Weights of a small GPT-style language model, trained from scratch on English Wikipedia: MLP 3072 SwiGLU.
MLP neurons of a small language model. Each row is named by its layer, matrix (gate and up: input weights) and neuron, and shows model dimensions 176-271. Each number is 128 + 32 x the weight over its row's rms, rounded and kept within 0 to 255. Numbers have three digits each. A neuron's up and down rows have the sign that makes its largest values positive.
After each neuron's rows, "fires on" lists the tokens most often at its 100 highest values on Wikipedia text that the model never trained on.

L4.gate8:157176071126102161127148154128103111162059113065131153135148108091165149175071103143157090151166085177124131128071221147064091097170147108090125116100186146154089123094174156157177117128109136148124137081097129153153153104153117081119106123134113081155105120134162179151178138219155145107
L4.up8:108132119194144111065151090083153099082095097144106125146115086118167111079091129084117183182111095134149151138174185160163163083119142137110141137111055107103112084111107123156120096118092140084109157116090150147097190155110112131144100125136157143049149094065180160172157106130173157140
fires on: " un", " (un", " Un", " ex", " newly"

L4.gate1524:148120162137183177145152193103155097133141085120119122120075204189121174158113115107113129126085154075147150110121061225118144110078117088120125077085127094120128181127089133100061126210106083061118134164126117098167065113132131170114151178163166127143090139115139169175133176136177172164
L4.up1524:131146153181149163142155152170136120158064072151155047126168133194122142150144182140115075097151141155108120136152098194075091069111099131148092133127151107139210157090185110113183146107101098128207142098087143137109106098158131140158157173135131170089159146135123131082119169171128068122
fires on: "2", "-S", "Th", "int"

L4.gate373:070124144137149080121185130095135131137122121127120141138156140100143120199062080086132159137112044124122160183153104114038138112102173104064064146125129074108104126113120159106162138131153111111140082149111106151102120129140115125133160113123103151129156157114173112143085122146121139155
L4.up373:163139065128086134110113135111141107086135169120139116134123147071165103134089141098071124181177143089124214155155091130178095113134062070149077080089145091174145120189123116097121134131186147183062126089070112107096159122096053120092118167123146121119118086085154102107116134145126135113
fires on: "===", " In the", " within", " in", " in the"

L4.gate857:119156101114064087143127101158097138154074139157160119165049138173194185107144150126150171092071068137095118131148162106100088108158096139117149091120043124115097084157130128113134142150118185139106102152120095139162108141106095152061154163118178124182165101112127180185165114166164099163
L4.up857:168122103092098092167136200160156167094112149140118142110144116099158151105123135074116152094161168088137133157148107131166045144151167172142183129154096177155143104128128131121108107123168148160081130090150091087123167117119070127163137136188148164080153129156124121164148109124180163122
fires on: " p", ", p", " the p", "op"

L4.gate2890:108124145150109074121123153147088188134092175088169131141115127054128127134117131123136143118117103066213118058091119174161079099111128145174127107106129189142177115174119126109082122152090183155081148152113105156108174169118090144113110111147155102206112161102119201155136161194090138128
L4.up2890:192151143206172158127145130125105184137134091175124093110138171093143191095160140097166193149196137169073136077159153165145082112111052130038143132157123121178114154128152208148118137167161189159133106145133198193177110062143154127055148217107158163178242110161196145130120138115128077124
fires on: " v", " l", "v", " inv", "l", "re"

L4.gate2044:097130132151094131121126105118157151140120118150121100163131081122131044152103160157168168135160063177081167156196108112107107050085144101082068122127078149170114138118125162121199133147167097157134150097163136148159119157171183070089097114123180120161126174172119185143111074132171136152
L4.up2044:154141099131208124139097075111109046137135091142164090135163122075099138156159137154187142122168099122089138122114146128150169136127089141156093079103175164128186105151140145157158137150198139136068150130139147112122057101172161110101135153161106144140081107180110159199073127126116149153
fires on: " at the", " un", " Min", " min", " (un", "ax"

L4.gate1961:205139126099092101152147113116166106145116149115145140117107096149086123142121131109117101145160130135181172154113069109118129140151169137106150069131084106110131133129117110194121114167064108099117145132124121086171143127096117100161113160139120139122108152117133154162113115163131173092
L4.up1961:156191142102169136080142144115201124158152112138126120137129185126105086163101139157076132095137089135107111180102159112149175130164133140114150118106135102144140093099167089133104032090092164093179110073139115150106114125106127159147081133076192133042110098120124127102133127136086081133
fires on: "i", "o", "u", "y", "or", "an"

L4.gate452:103122124117128103118158138192193133170127088123059141129098123135189108159150123123105132163099106135162149163169115128116161112112144143136115131124096117101156118163092147155181122173095094167136133108106073119135143125089157118234133138190133157125095167148151122111172127168123095126
L4.up452:130160123102160100067129101128129100167121133144142095144157150107122134135105134132179141126139092180116198115155119168101110114147131179139120096108149119150145115203132101098143066104128122138137111137133078082117130122156123135158144160145115134125172141132160124148131144093129116062
fires on: "2", "h", "15"

L4.gate2852:084172153127106107092170142128153119101087138171128176142147137172150197127113095082104084110094145132175152158139144112098131141150101223171181124123163172086083036164137089140144152108138199148177087109154100090124154144136130119150185127106142132127155137133114168145141136127142137135
L4.up2852:058090128114140076156163116070126174147177145136159078245151160107098134058094156117131111091156085089202131142082124145110140122153130112113054095119161182065153142154075114142082127130124084108102094121191166183142150139112131113194115183117181126115185118147052157117161154091144127085
fires on: "at", " At", " it", " at", "ant"

L4.gate682:144189130152185073117152102137147144196108087127118159176154112112157158085113103080113082123129062137167207162140175080114168176116181115175144114068104127176130104091122176134146146099090157190082084017092119117094116149145110158145143093128129106169086116096156162063112154118090128117
L4.up682:111120120085191102118156086127131128118122108112121184134127169073107164156117174134134133057124095112114135148112090087085097088177179143115164118161166123154098152144087186143124166156121167168096170183172111114108196128126140195072110139105143144140113101131119135125184108126115152125
fires on: "o", "ro", " ro", "oc", " box", "al"

L4.gate1897:180182092138114091111102120100150120173096097138135124144101138140094122140135145147059113108067171152137210167133103176133193111141149149129160145131164156133122115102150110171169088136161106144132153135128107137096100155164117062142149115170063111136118180106128122071178159148069128168
L4.up1897:134130089083099149156148097105149158134109107199105116160105111072153085121093130167107098135079167188160178105157062107145119064124087169099147156151116111143077110151135075144124124156130103121121195122134083123160166127114096158142106145136113088150154120164124157153154076093089121125
fires on: " The", "| The", " | The", " of The", " \"The", "- The"

L4.gate793:155140094110170153118173138154141171110160129121095148141175139122160135098125129140165164144122159123073117156154160112148140107084120112202145144105148135185149130132178067116184143132116190093108128136072117161131134138118131164103149189099063162136177072049131136141102057079119168102
L4.up793:106189114111091090103148134140155118139077108077128081060153100086140129128143115144104138111099124132131058121122136124161164112134174114063110155158108106171148147131163141130155161103125135157072151182127147160131135103127129123137099155127110167162090091082154190146097088060161126095
fires on: " Re", "ra", "re", "r", " se", " Se"